config = dict(
    n_layer=18,
    d_model=256,
    n_head=2,
    n_kv_head=1,
    head_dim=128,
    d_mlp=512,
    vocab_size=3349,
    activation='swiglu',
    norm='rmsnorm',
    norm_place='pre',
    norm_eps=1e-06,
    positions='rope',
    rope_base=10000.0,
    rope_fraction=1.0,
    qk_norm=True,
    attn_scale=0.126,
    bias='none',
    tie_embeddings=False,
    parallel_block=False,
    init='uniform',
    init_std_qkv=0.0242,
    init_std_o=0.0,
    init_std_up=0.0242,
    init_std_down=0.0,
    optimizer='muon_variant',
    lr=0.0121,
    lr_mult_o=0.894,
    beta1=0.9,
    lr_head=0.00663,
    warmup_steps=30,
    schedule='wsd',
    decay_fraction=1.0,
    decay_shape='linear',
    final_lr_fraction=0.05,
    batch_tokens=[65536, 131072, 262144],
    seq_len=1024,
    doc_mask=False,
    train_tokens=615700000,
    steps=4010,
    dataset='wikipedia_en',
)
MLP neurons of a small language model. Each row is named by its layer, matrix (gate and up: input weights) and neuron, and shows model dimensions 128-223. Each number is 50 + 12 x the weight over its row's rms, rounded and kept within 0 to 99. A neuron's up and down rows have the sign that makes its largest values positive.
After each neuron's rows, "fires after" lists the tokens most often just before its 100 highest values on Wikipedia text that the model never trained on. A number after a token or word is its count.

L2.gate144:46 52 58 67 45 53 43 57 32 65 56 42 52 64 58 51 58 32 42 30 47 38 59 52 53 43 48 52 58 58 58 54 44 56 39 53 48 70 44 64 45 52 34 38 61 48 57 48 60 40 49 63 59 40 50 43 42 47 68 53 38 54 57 45 61 48 50 58 49 43 59 41 37 49 25 50 52 54 67 56 37 71 50 31 29 56 56 19 56 59 73 34 30 66 35 53
L2.up144:48 44 60 70 68 41 44 47 40 53 69 50 42 66 49 52 27 41 66 45 56 36 48 63 52 53 45 53 67 71 56 64 56 57 47 59 46 47 39 49 28 64 35 60 59 54 42 57 32 70 67 77 50 70 34 52 41 52 49 35 36 63 79 49 30 47 69 35 63 59 40 44 27 64 46 66 67 61 31 49 49 46 35 40 29 36 46 35 54 56 71 48 46 40 36 62
fires after: " the" 27, " a" 14, " of" 7, " for" 4

L7.gate2:64 62 68 51 47 39 49 56 52 57 40 36 40 37 50 59 73 49 67 45 30 43 42 72 33 53 70 64 26 48 38 28 52 84 44 35 54 63 35 46 63 54 46 38 51 41 72 19 59 54 48 51 56 68 58 58 46 34 31 34 34 29 75 47 62 38 60 59 44 51 67 68 46 69 48 59 49 76 46 50 34 59 35 59 44 55 45 32 53 54 50 49 55 47 44 40
L7.up2:65 37 56 48 51 71 53 53 50 34 27 42 60 65 48 76 66 58 54 61 50 62 52 77 55 63 37 50 46 48 24 49 49 50 45 51 47 63 33 61 63 29 42 59 36 44 48 43 57 40 47 32 58 61 69 43 06 38 31 40 29 59 45 53 67 55 43 48 47 29 67 40 57 57 52 41 59 59 58 41 40 59 77 41 51 63 18 54 42 45 46 47 53 59 49 58
fires after: "\n" 57, " Released" 10, ")\n" 4

L2.gate310:42 44 55 32 45 39 59 49 51 47 49 48 42 60 33 49 62 50 40 36 43 56 42 67 46 49 44 55 29 39 54 50 65 28 65 53 34 46 58 29 58 53 57 87 57 47 46 29 59 73 36 62 31 65 39 55 30 51 54 39 52 56 49 61 57 53 64 45 56 59 65 48 23 56 44 32 55 51 35 14 47 69 46 67 49 50 58 56 59 36 42 38 68 36 71 61
L2.up310:53 53 47 41 44 34 43 52 50 57 55 43 75 31 69 77 55 43 55 49 39 46 57 59 43 49 44 49 60 37 72 35 64 40 36 62 32 34 54 53 77 50 21 55 66 72 59 47 55 26 73 54 53 49 41 27 62 41 46 49 29 37 58 69 57 62 58 32 53 55 38 32 38 41 48 51 25 56 41 50 55 73 31 45 32 44 50 41 51 51 62 53 59 44 71 62
fires after: " J" 16, " v" 12, " l" 10, " B" 9, " D" 8, " Mal" 8

L2.gate452:49 68 44 47 44 29 40 60 35 55 62 50 61 41 50 58 68 22 61 69 56 55 47 43 43 59 51 64 53 43 19 50 51 51 47 22 49 59 55 39 74 48 51 46 39 66 54 59 63 45 56 53 28 29 52 37 60 46 47 46 54 50 47 43 54 73 48 55 30 68 42 34 50 59 65 16 48 31 48 45 57 47 45 73 42 79 55 64 71 69 67 66 52 51 63 51
L2.up452:39 78 34 54 57 31 55 43 58 42 62 52 45 69 38 43 67 57 45 62 41 46 63 39 56 46 57 61 41 52 46 56 65 51 41 49 52 48 41 56 57 43 47 40 37 72 36 47 44 37 56 45 44 50 37 47 65 61 50 46 65 43 57 63 40 56 69 55 55 44 43 27 56 39 62 23 40 25 37 50 59 53 62 32 72 67 55 25 62 55 58 57 42 73 57 47
fires after: "." 24, "B" 12, ".\n\n" 5, "S" 5, " res" 4

L9.gate293:54 70 49 60 62 38 63 51 55 55 58 40 43 49 69 43 64 42 30 49 34 63 62 63 49 51 47 45 66 48 62 38 66 66 49 59 48 44 44 38 47 44 39 51 50 33 45 32 33 58 65 56 49 43 40 29 46 47 56 69 52 36 63 63 36 36 43 22 50 70 42 46 31 56 33 70 49 46 54 80 49 41 48 73 38 65 50 47 51 70 41 58 36 48 67 74
L9.up293:60 24 44 52 55 70 42 56 57 35 60 63 50 66 48 42 42 55 64 47 35 34 43 66 55 55 30 32 35 47 51 52 50 68 54 53 55 71 50 42 33 38 50 56 48 72 56 32 62 39 57 50 45 41 56 35 63 32 34 51 37 42 63 57 55 34 66 41 66 41 49 67 54 52 65 39 54 32 43 51 42 54 52 29 54 64 51 59 63 74 55 48 52 50 62 54
fires after: " n" 30, " l" 12, " L" 7, "ax" 5, " An" 4, " an" 4

L8.gate66:44 52 54 58 47 55 72 69 50 48 56 50 47 42 48 59 50 35 60 62 59 32 48 50 32 46 47 40 63 58 72 44 49 45 38 51 46 60 35 43 72 59 43 55 71 40 54 35 68 52 52 59 68 43 75 59 11 54 49 37 73 43 43 48 54 57 29 64 46 40 39 71 33 40 56 53 45 43 55 22 65 54 47 83 26 33 62 58 53 37 36 38 56 29 59 42
L8.up66:32 74 46 56 41 57 66 54 52 68 63 36 44 68 55 61 59 62 72 60 47 61 44 38 44 44 39 59 48 49 48 51 51 61 45 76 49 40 48 55 46 55 58 51 67 50 49 37 39 44 60 46 58 53 57 67 39 47 52 53 48 50 27 43 54 53 38 66 29 63 32 82 57 48 54 33 54 57 33 29 52 42 49 72 55 37 59 69 68 44 64 61 49 38 44 34
fires after: "19" 63, "==" 15, "20" 5

L7.gate197:57 46 56 43 53 47 37 69 34 51 46 21 62 39 46 55 64 39 50 47 34 34 66 51 69 58 61 49 49 57 51 59 57 41 53 47 70 42 32 49 27 41 36 32 55 52 51 33 44 56 46 44 25 71 69 55 60 44 50 31 49 63 77 65 55 31 56 35 67 44 68 50 44 64 51 53 48 47 65 30 40 45 60 40 33 58 42 49 37 52 45 42 61 62 47 35
L7.up197:61 39 48 52 79 52 62 51 42 35 56 36 62 35 42 40 64 47 52 31 47 57 56 66 61 58 63 54 49 66 55 49 52 61 62 38 59 43 43 39 34 52 30 51 63 38 28 55 50 54 53 63 40 64 56 43 59 61 40 58 48 75 39 49 43 36 56 31 46 46 65 38 32 56 54 43 62 58 42 29 75 46 58 41 56 67 52 48 59 55 44 63 58 48 41 50
fires after: "." 17, ")" 9, "\n\n" 8, "–" 8, "\n" 5, "a" 4

L14.gate66:46 76 36 44 26 51 34 37 46 60 49 38 48 55 41 48 34 27 43 46 27 58 51 57 40 59 33 62 37 46 63 50 52 63 57 55 70 49 62 47 47 51 70 53 59 45 38 57 54 55 21 60 48 51 60 66 43 22 76 57 41 51 36 51 43 44 42 46 62 52 30 57 33 62 39 29 71 65 50 60 36 49 33 67 54 49 42 53 59 50 22 45 59 62 46 48
L14.up66:35 51 59 53 40 48 60 64 66 70 51 54 38 55 56 34 65 42 56 42 51 59 68 45 45 50 63 54 52 62 45 42 37 49 55 36 41 61 68 61 52 60 36 47 75 36 52 45 40 60 54 52 41 51 45 46 46 60 37 63 56 81 45 68 30 42 28 62 40 39 46 66 46 29 54 45 42 29 42 54 60 61 57 29 44 47 53 55 25 54 65 46 72 45 52 44
fires after: "19" 44, "20" 15, " as" 4

L2.gate170:57 73 45 54 40 46 45 65 26 83 76 52 58 40 78 48 50 82 47 46 42 51 44 36 66 64 56 58 63 46 53 82 39 76 48 60 63 56 43 60 44 54 52 58 75 46 49 40 49 56 51 51 60 35 25 59 72 43 57 52 47 60 39 55 37 53 47 57 33 69 56 34 64 24 43 61 33 16 57 49 71 46 28 56 30 57 57 42 51 56 28 45 43 55 68 38
L2.up170:55 53 37 72 23 52 46 79 39 83 52 47 47 55 86 38 51 46 36 57 55 65 40 30 42 82 60 44 58 56 44 52 41 52 39 40 49 47 23 52 49 42 48 55 69 53 41 41 62 49 35 66 44 29 30 47 57 51 65 56 45 37 63 47 51 69 46 44 43 65 79 40 43 32 62 54 28 70 39 49 59 56 45 65 57 41 41 46 51 62 52 37 45 33 59 48
fires after: " United" 54, " in" 6, "atin" 6, " (" 6, " the" 5, "," 5

L9.gate429:39 31 59 46 34 57 36 52 36 50 61 48 51 45 74 41 72 39 45 59 57 55 36 39 45 61 51 55 71 42 75 48 49 57 68 34 38 29 41 60 52 58 55 29 70 48 42 41 29 73 46 45 27 52 61 60 67 67 61 46 67 53 61 72 33 47 52 39 50 36 54 67 70 62 43 63 69 57 46 47 38 39 45 53 44 56 43 39 26 40 49 44 43 62 55 49
L9.up429:67 47 40 55 78 53 52 53 42 59 73 52 37 49 47 28 48 46 45 47 34 88 42 50 42 63 59 48 46 54 38 44 54 51 50 50 52 44 35 65 52 50 31 61 61 34 51 40 30 43 62 56 38 52 48 41 48 50 35 73 58 35 54 45 64 58 41 30 32 43 57 57 56 57 59 37 47 26 48 40 47 56 61 71 46 46 39 57 50 43 54 52 49 25 45 63
fires after: "," 25, " the" 20, ":" 12, " in" 10, " of" 5

L15.gate3:42 48 39 47 26 51 40 46 50 39 45 38 51 56 44 49 44 34 15 44 49 49 53 62 47 71 68 64 72 42 41 51 55 36 47 60 39 69 56 65 35 43 43 55 54 51 38 50 41 36 61 65 31 67 53 42 50 84 38 55 35 45 38 31 63 41 45 51 53 51 44 49 43 49 42 29 25 41 43 75 46 71 47 74 36 46 25 26 43 45 33 70 43 51 48 42
L15.up3:46 55 49 40 60 77 43 46 43 53 62 40 71 63 56 71 59 38 29 33 35 58 47 61 79 57 51 46 69 44 45 48 51 34 63 63 48 65 26 82 23 64 45 40 35 60 60 44 63 48 54 54 30 46 58 59 46 54 33 61 35 25 41 59 51 50 45 65 82 48 66 54 48 50 40 46 46 48 46 67 53 62 46 65 43 45 35 37 53 58 11 59 29 46 53 53
fires after: " " 76, " (" 20

L14.gate305:65 29 56 74 82 42 23 64 42 62 50 67 55 60 58 61 52 77 49 61 52 50 47 72 36 28 54 61 54 56 57 44 35 50 55 42 37 56 38 42 48 56 52 53 57 44 40 59 51 50 37 58 41 39 63 36 60 49 55 42 50 42 66 62 69 33 48 63 28 42 32 66 63 44 37 45 52 62 58 56 35 64 39 67 47 48 52 55 26 78 51 62 42 51 59 40
L14.up305:56 48 62 60 60 29 44 59 47 31 70 62 46 71 43 54 59 55 50 40 57 41 35 45 35 41 53 70 49 39 65 48 49 27 34 48 46 55 54 41 38 47 53 54 51 53 51 63 69 38 60 55 49 47 55 29 71 48 58 67 52 57 79 51 58 53 41 74 30 69 48 58 30 60 46 75 76 69 70 41 46 51 47 49 49 45 35 40 50 51 32 53 64 55 31 51
fires after: " |" 37, " a" 15, " of" 6, "|" 4, " the" 4

L9.gate133:66 52 30 56 46 51 61 59 56 44 37 12 51 57 55 53 35 42 60 42 41 49 65 47 58 49 70 61 47 52 63 43 75 65 37 43 41 31 40 53 57 58 57 33 54 51 45 41 53 54 63 62 55 66 31 51 67 55 47 55 48 56 29 54 34 44 49 44 21 61 44 36 46 79 34 55 60 65 58 22 30 63 37 66 62 57 45 61 47 56 42 70 36 57 40 21
L9.up133:61 59 51 50 65 43 54 63 55 65 38 43 45 57 53 77 57 80 64 58 70 56 37 47 54 21 67 37 36 47 59 52 41 61 40 47 44 50 46 40 44 38 41 33 50 49 78 42 64 41 68 65 64 41 59 60 41 31 60 37 58 68 52 81 56 40 68 58 50 52 53 51 53 43 67 54 35 67 51 32 27 54 47 38 40 47 50 65 71 52 46 54 55 41 56 48
fires after: "\n" 30, " |" 22, "el" 8

L2.gate420:20 41 68 32 46 43 60 58 49 55 51 32 50 67 58 57 41 44 77 46 38 51 51 57 33 73 37 55 53 83 77 60 46 44 72 45 52 57 53 57 59 48 33 56 47 57 53 37 52 63 53 54 28 72 58 63 51 48 36 43 25 36 48 43 50 40 41 38 51 45 48 46 62 44 47 65 68 35 46 44 66 66 37 48 26 69 72 47 37 29 46 70 44 30 44 44
L2.up420:32 46 57 46 41 39 73 53 31 47 54 69 56 50 46 61 53 33 55 46 60 75 66 53 54 58 44 48 36 46 53 55 53 38 67 66 30 55 50 41 54 48 28 58 35 62 52 60 60 65 64 45 28 69 57 59 35 45 45 49 42 55 41 40 31 38 53 20 55 22 50 48 58 47 45 52 55 51 34 32 57 58 46 34 42 63 53 33 48 66 53 65 38 31 53 56
fires after: " B" 26, " b" 9, "B" 7, " D" 7, " St" 6

L9.gate481:47 47 62 80 40 50 31 60 50 54 36 41 26 59 37 54 64 62 45 57 51 56 64 63 47 50 48 52 48 65 54 37 73 75 43 51 31 35 25 47 36 57 62 34 58 40 50 37 49 52 60 30 36 61 27 31 43 83 37 51 60 31 36 51 39 60 65 55 67 47 51 50 47 53 56 42 33 53 52 49 54 56 58 46 55 61 49 61 63 52 42 39 36 38 51 62
L9.up481:05 54 51 46 53 38 60 71 54 54 64 61 49 54 54 29 48 48 61 37 47 55 55 53 47 54 60 58 49 45 59 47 71 50 55 37 42 55 57 49 55 41 41 43 33 45 35 30 25 63 48 59 43 63 41 56 46 80 38 49 54 47 45 54 49 49 49 55 65 47 36 49 61 32 66 43 57 66 41 66 47 65 57 64 60 77 29 40 45 58 34 40 58 65 48 31
fires after: " the" 17, " is" 15, " was" 15, " larg" 4

L10.gate198:70 57 66 29 41 37 50 43 68 56 69 35 55 54 67 59 46 32 47 49 53 39 39 68 59 54 28 46 44 42 32 58 40 47 49 67 51 64 45 29 49 67 39 67 41 36 47 52 23 52 67 45 33 78 50 49 50 40 51 51 70 43 41 59 42 32 66 36 73 44 57 33 48 56 27 30 35 37 47 45 52 32 58 60 43 57 38 42 48 49 50 52 52 44 27 55
L10.up198:41 36 39 45 50 77 47 50 49 41 51 29 45 37 57 55 46 72 35 31 45 62 70 56 43 41 67 59 57 50 44 48 60 40 44 39 46 50 69 41 35 70 49 32 68 33 51 47 47 59 44 67 50 47 41 63 19 48 41 64 56 58 44 58 62 64 39 38 46 61 57 55 47 68 36 41 33 60 40 64 46 58 26 78 34 55 29 38 62 39 48 46 48 72 56 48
fires after: " " 94

L2.gate496:50 45 44 54 55 50 43 57 30 41 44 48 28 33 38 36 47 40 56 47 44 63 51 51 42 45 43 51 54 70 40 66 49 35 41 65 59 51 47 41 62 39 48 39 54 66 50 42 47 75 57 52 50 32 43 81 43 47 64 43 53 54 71 60 53 47 55 62 56 38 59 48 65 64 59 45 26 56 62 68 48 50 59 57 59 39 46 43 45 39 47 27 51 61 37 51
L2.up496:58 53 25 84 39 41 55 47 53 60 54 47 63 28 51 44 50 46 54 58 20 49 32 44 60 41 56 56 68 66 34 63 46 44 47 65 53 28 54 50 53 59 62 25 44 49 62 43 44 49 76 64 42 27 33 57 49 50 53 57 52 21 50 55 54 55 49 50 44 51 64 66 51 34 59 40 52 79 41 49 50 57 61 39 44 42 29 52 72 55 54 64 83 63 58 53
fires after: " " 69, " F" 7, " Re" 5, "." 5, "," 4

L7.gate336:44 53 15 59 36 52 43 62 73 54 64 48 40 65 41 68 52 42 52 52 51 51 47 39 58 41 52 75 31 52 56 37 33 51 39 51 26 37 45 64 23 27 42 48 40 45 61 42 50 71 52 55 24 38 51 21 73 63 48 46 51 24 54 45 45 34 60 60 46 86 58 38 32 61 45 45 44 50 36 52 59 56 56 48 36 48 58 59 55 52 60 41 73 45 64 46
L7.up336:58 48 40 49 30 76 40 51 63 70 69 61 51 63 34 64 50 45 50 47 41 55 47 73 49 52 25 53 54 51 52 61 60 58 31 37 26 42 44 62 48 42 37 26 46 59 61 50 56 63 23 64 50 38 47 35 61 47 46 46 63 40 70 62 37 55 48 59 45 48 57 59 46 53 53 44 50 30 33 54 33 53 58 41 63 43 74 38 33 53 53 48 63 55 63 62
fires after: ".\n\n" 81, " l" 10

L10.gate195:59 65 55 36 57 52 38 51 45 49 46 42 50 57 19 60 30 41 54 64 61 39 27 59 50 50 41 36 58 70 78 45 73 32 57 61 54 43 42 63 62 16 63 50 39 49 34 40 56 40 40 47 43 64 53 50 49 44 46 52 55 59 37 50 44 63 41 70 47 79 37 44 48 38 46 62 34 53 63 37 56 48 38 96 43 29 68 38 57 65 37 61 30 44 45 52
L10.up195:60 38 61 46 48 56 45 39 50 62 66 45 40 44 41 49 55 57 60 30 38 58 54 39 47 60 49 59 55 46 30 61 51 51 50 44 39 51 64 53 49 67 49 45 71 55 34 47 46 27 59 53 56 45 47 51 18 52 46 52 52 61 55 40 44 41 59 40 52 56 53 51 38 76 41 39 31 59 57 56 56 50 34 62 57 65 72 50 54 69 22 48 37 64 58 50
fires after: "19" 37, "18" 13, "20" 5, " Ham" 4

L10.gate221:38 59 43 58 41 52 35 38 56 68 63 56 28 51 58 65 54 54 59 41 66 34 40 56 51 37 46 50 47 51 56 66 54 53 53 51 43 57 51 45 56 65 61 61 60 48 46 49 45 59 62 46 40 50 40 55 42 59 65 40 47 33 45 82 61 28 70 64 77 30 53 40 39 62 48 48 32 42 35 54 54 51 59 71 62 66 67 46 19 51 50 45 57 55 55 46
L10.up221:54 55 59 41 56 74 37 61 63 56 47 70 40 24 66 40 46 42 59 52 76 51 54 45 40 53 45 57 62 45 43 51 32 37 76 73 60 59 51 79 51 55 51 60 59 50 52 52 30 44 27 74 47 57 49 30 54 54 34 61 55 53 44 62 29 49 47 51 59 29 60 39 37 51 55 48 28 57 54 56 49 56 53 69 43 49 37 47 49 54 36 58 29 47 47 45
fires after: " " 57, " (" 24, "10" 5

L6.gate471:56 26 47 40 46 36 33 34 49 56 46 48 63 53 58 61 50 47 59 45 51 49 67 74 48 46 61 48 47 48 44 38 58 61 76 52 24 37 46 47 58 43 35 49 40 51 56 42 60 49 49 50 56 38 38 49 56 38 34 54 35 42 63 65 61 61 38 51 50 45 65 53 40 47 42 43 44 55 51 40 48 38 48 52 63 66 60 61 56 54 71 60 47 52 27 31
L6.up471:65 46 81 56 33 39 51 63 49 44 41 45 42 31 61 59 49 63 61 36 48 43 54 45 44 50 64 40 52 32 56 51 86 58 51 60 53 56 31 64 49 40 44 32 47 62 49 53 45 46 59 53 68 38 61 57 38 34 32 52 41 43 51 45 64 38 40 62 38 55 62 56 48 40 47 44 29 67 60 55 43 46 46 62 33 76 54 47 49 33 67 38 51 45 36 38
fires after: "\n" 24, ")\n" 11, " his" 7, " par" 6, " s" 5

L2.gate184:39 51 38 60 40 38 50 48 71 76 55 21 39 32 41 58 40 37 63 77 50 43 46 58 52 57 67 68 59 36 42 45 30 68 50 64 48 31 60 29 63 55 62 54 40 42 75 67 50 47 45 53 41 28 61 55 37 39 53 67 48 53 41 65 57 56 49 68 70 45 40 52 31 40 56 34 53 48 60 36 54 52 63 51 39 52 62 43 51 67 60 48 53 72 72 35
L2.up184:37 47 44 55 52 56 56 72 48 77 67 28 47 47 57 41 49 46 55 34 34 53 47 47 41 59 67 58 54 57 31 33 37 33 49 70 39 25 51 42 55 46 54 55 39 29 54 62 39 65 36 65 47 36 40 67 37 53 56 73 54 54 50 54 47 47 46 56 57 54 45 45 49 51 56 42 37 71 42 34 59 47 37 61 38 51 39 51 43 62 57 55 54 65 74 38
fires after: "19" 44, " " 12, " enc" 5, "ough" 5

L10.gate464:58 65 53 73 48 75 51 44 50 47 49 53 68 78 43 63 58 41 45 68 51 61 27 64 18 40 65 59 49 54 59 40 49 63 41 38 51 60 54 44 24 44 43 45 54 48 54 50 27 48 45 45 45 51 56 65 35 38 72 57 42 44 58 32 56 32 42 51 58 51 54 33 51 54 64 33 64 65 64 56 40 52 52 75 48 55 31 57 33 66 49 33 45 48 58 57
L10.up464:53 43 41 53 27 66 75 55 66 57 37 47 60 29 41 58 47 68 50 34 57 48 56 52 38 51 58 55 46 36 55 58 54 22 49 37 44 45 64 45 58 47 38 61 58 47 66 58 38 49 44 31 54 58 45 49 39 46 28 51 46 47 51 70 66 63 42 42 43 44 53 61 48 41 33 54 52 62 55 26 61 60 38 51 63 45 50 51 55 47 52 47 63 61 60 44
fires after: "19" 43, "20" 15, "18" 7, "4" 6, "5" 5, "6" 4

L13.gate352:56 62 60 34 31 58 45 39 42 52 61 77 34 57 55 56 65 23 43 47 30 61 37 53 46 52 59 60 44 39 56 44 45 52 58 56 47 62 40 57 42 55 27 60 91 59 40 68 43 63 65 54 33 62 46 60 55 33 42 53 55 56 50 40 58 44 64 43 54 21 40 34 41 64 32 49 46 54 56 63 32 35 37 57 41 64 11 49 42 34 53 31 48 71 49 56
L13.up352:53 49 45 39 28 60 45 58 43 56 47 38 62 62 34 58 45 38 46 44 63 49 46 68 53 54 57 38 70 26 51 27 55 33 35 57 38 58 56 71 34 60 18 55 52 38 75 48 55 81 64 66 49 59 53 52 50 51 49 44 60 45 41 65 55 44 46 52 60 44 56 60 21 47 53 57 47 37 49 33 36 36 61 38 39 58 52 44 32 42 52 49 52 62 70 57
fires after: " " 51

L9.gate446:52 48 55 67 39 47 40 32 56 60 50 37 49 79 43 52 49 56 51 42 68 58 46 45 62 62 46 50 50 27 31 49 48 49 53 52 59 73 29 39 50 50 51 55 40 50 72 39 50 70 65 25 65 45 35 51 47 47 22 35 66 41 36 49 51 64 42 43 36 42 47 47 51 48 44 59 55 46 32 31 44 59 59 55 85 71 38 60 67 67 58 51 64 47 47 54
L9.up446:51 45 38 68 51 37 53 36 72 52 52 54 38 41 41 63 48 60 42 38 38 49 57 45 55 56 51 84 44 55 38 63 70 35 48 29 41 70 60 59 36 61 51 51 63 41 39 51 54 37 44 41 30 58 49 38 52 64 26 44 53 66 47 59 45 25 38 60 46 46 39 58 30 29 60 62 26 42 50 58 81 50 70 52 46 45 45 53 68 42 27 46 40 56 40 45
fires after: " was" 19, " as" 16, "," 13, " is" 12, " became" 6

L8.gate108:61 41 59 51 78 36 12 61 55 48 60 51 41 52 41 62 61 55 53 47 50 62 49 56 40 43 45 50 38 57 40 44 63 64 53 57 52 75 39 43 44 49 54 45 45 52 51 34 47 67 46 52 70 71 50 46 45 22 54 49 40 54 37 27 53 30 52 49 52 31 46 66 44 57 40 34 42 58 53 41 56 71 51 53 56 57 66 50 41 50 52 65 60 44 33 52
L8.up108:57 55 45 53 69 62 41 53 23 51 57 42 32 54 58 40 62 67 46 34 63 33 44 42 47 50 45 33 32 33 69 72 67 59 58 47 52 51 42 40 26 49 47 35 49 48 55 55 46 50 44 46 77 73 56 59 60 61 24 72 30 33 39 39 61 46 23 42 48 31 74 60 50 56 31 56 41 57 49 45 56 65 53 46 49 46 64 56 38 52 48 39 63 60 35 49
fires after: "\n" 35, "\n\n" 22, ")\n" 21, ")\n\n" 6

L2.gate449:67 42 54 46 63 55 25 59 49 26 72 59 44 40 68 38 64 41 31 28 31 56 55 35 31 67 27 58 45 61 56 46 44 47 62 40 45 50 50 68 77 28 42 40 34 53 55 52 50 58 53 06 54 30 49 35 74 48 53 56 47 54 53 49 39 32 35 53 41 40 51 51 70 41 44 28 43 40 30 67 48 34 49 48 59 46 71 53 65 39 56 28 43 48 57 53
L2.up449:91 54 43 53 67 67 12 66 63 44 64 49 41 58 59 43 48 42 44 24 30 48 48 26 54 54 40 60 47 51 57 60 43 37 69 40 50 50 56 61 60 32 36 38 39 45 56 48 54 53 34 24 51 28 25 41 75 51 62 48 54 47 60 58 36 28 33 51 51 57 55 57 57 56 42 31 52 44 37 50 47 42 52 62 56 55 66 51 68 39 57 53 49 46 55 49
fires after: ".\n\n" 34, " |\n\n" 26, "\n\n" 20

L10.gate465:54 37 21 58 38 56 45 44 48 37 52 34 31 59 36 72 53 51 33 58 61 71 41 22 53 35 48 53 47 52 34 71 58 44 62 68 55 67 40 50 49 46 55 45 40 70 50 51 40 26 50 61 57 41 48 53 32 53 64 75 67 54 48 42 53 43 62 53 55 37 56 50 08 40 53 43 35 55 37 65 64 60 43 60 40 40 38 51 79 58 52 28 23 49 32 59
L10.up465:44 62 48 44 64 54 69 39 52 27 66 46 48 29 55 55 45 63 64 53 60 44 64 60 35 53 67 53 66 39 61 36 57 45 63 55 69 34 60 60 35 66 40 47 55 49 44 50 44 44 55 64 41 53 37 56 32 47 53 67 47 68 34 49 41 65 42 54 47 50 42 53 48 31 51 48 49 47 57 35 51 46 38 78 57 41 50 31 41 64 27 50 49 43 60 62
fires after: "." 32, " " 31, "," 16, ":" 7, "19" 5

L8.gate297:37 45 41 49 65 27 37 51 71 41 44 34 64 20 73 52 52 43 42 56 60 51 57 64 59 47 44 59 71 66 50 71 52 45 62 68 59 37 49 52 53 42 44 66 53 39 47 60 49 72 38 52 64 52 45 58 53 71 60 20 47 64 45 47 65 36 49 68 40 86 68 30 58 64 55 65 54 71 44 34 52 67 41 55 34 49 62 51 56 42 25 47 50 64 35 46
L8.up297:63 47 37 34 60 40 55 65 59 37 52 51 64 55 44 47 68 50 51 74 55 29 55 46 59 38 61 48 29 51 36 58 41 42 36 30 32 50 24 46 67 52 63 28 62 60 69 49 31 69 68 67 60 32 39 36 65 56 27 39 51 58 35 30 23 31 38 47 41 56 52 65 38 50 64 04 47 44 46 28 55 41 47 43 62 40 57 41 54 29 40 67 41 60 63 50
fires after: " " 20, "," 17, "." 10, " al" 4

L14.gate408:58 66 56 58 43 63 38 59 43 43 62 40 54 53 42 44 67 46 34 46 47 65 55 53 05 48 35 38 55 57 65 61 44 23 59 58 47 54 64 68 44 50 66 53 75 59 52 26 44 40 56 48 49 48 63 40 44 58 47 50 37 52 40 36 48 36 72 66 61 42 45 49 35 36 41 65 49 36 48 44 46 55 54 44 45 72 55 46 45 32 52 40 47 57 62 57
L14.up408:41 52 72 52 44 64 49 34 48 52 52 31 52 52 38 45 48 46 53 39 50 59 48 48 57 33 66 35 43 60 54 60 40 45 41 41 49 44 51 40 47 34 57 62 62 45 38 54 46 59 56 45 52 46 43 28 38 59 59 62 24 67 32 78 51 80 74 39 20 77 28 35 41 38 40 65 56 68 70 44 57 65 44 58 50 59 63 47 63 55 52 32 58 55 71 53
fires after: "19" 27, "20" 18, "." 9, "18" 8

L2.gate351:43 52 43 52 37 43 55 58 49 61 69 60 59 67 38 51 46 24 25 58 59 39 51 59 51 59 37 51 35 46 54 50 65 64 47 09 43 57 60 43 58 62 43 53 55 51 57 33 62 74 70 57 51 49 69 27 61 73 43 32 46 49 49 63 57 55 39 67 49 56 65 72 49 55 73 46 35 57 46 53 81 40 55 57 46 43 45 59 32 48 59 61 40 58 44 45
L2.up351:48 63 51 44 48 62 47 68 62 66 50 64 57 46 56 45 48 58 34 47 56 52 42 81 57 43 49 56 29 48 68 47 65 64 56 32 57 69 50 48 65 70 53 34 47 63 52 47 51 61 60 38 55 50 51 49 65 58 54 49 68 48 60 30 45 56 36 54 54 30 69 40 54 40 75 55 38 57 24 64 74 56 57 33 56 50 69 64 28 58 60 49 38 63 35 54
fires after: ".\n\n" 82, " appro" 5, " Histor" 5

L14.gate257:52 58 44 50 25 52 31 67 36 69 43 48 44 62 66 68 48 41 35 46 53 66 34 43 57 49 50 69 62 43 74 49 37 52 16 43 37 66 58 60 47 61 62 66 70 67 45 44 61 27 39 43 44 39 62 56 60 49 53 59 48 58 63 61 58 51 71 50 28 53 54 63 49 53 43 54 53 45 56 48 61 66 54 56 68 48 53 71 29 53 55 43 46 67 43 36
L14.up257:58 52 57 65 44 65 56 56 28 56 59 74 50 61 50 39 51 52 54 50 32 54 40 32 73 47 30 56 61 70 65 41 43 40 45 39 59 64 27 72 46 54 62 56 47 53 51 52 48 55 47 43 52 65 51 55 25 49 42 66 23 49 32 40 56 36 31 35 33 43 58 63 31 58 34 41 48 43 60 64 48 26 29 35 50 51 43 43 50 48 54 39 44 48 77 47
fires after: " the" 36, " United" 6, " M" 5, " in" 4, "," 4, " to" 4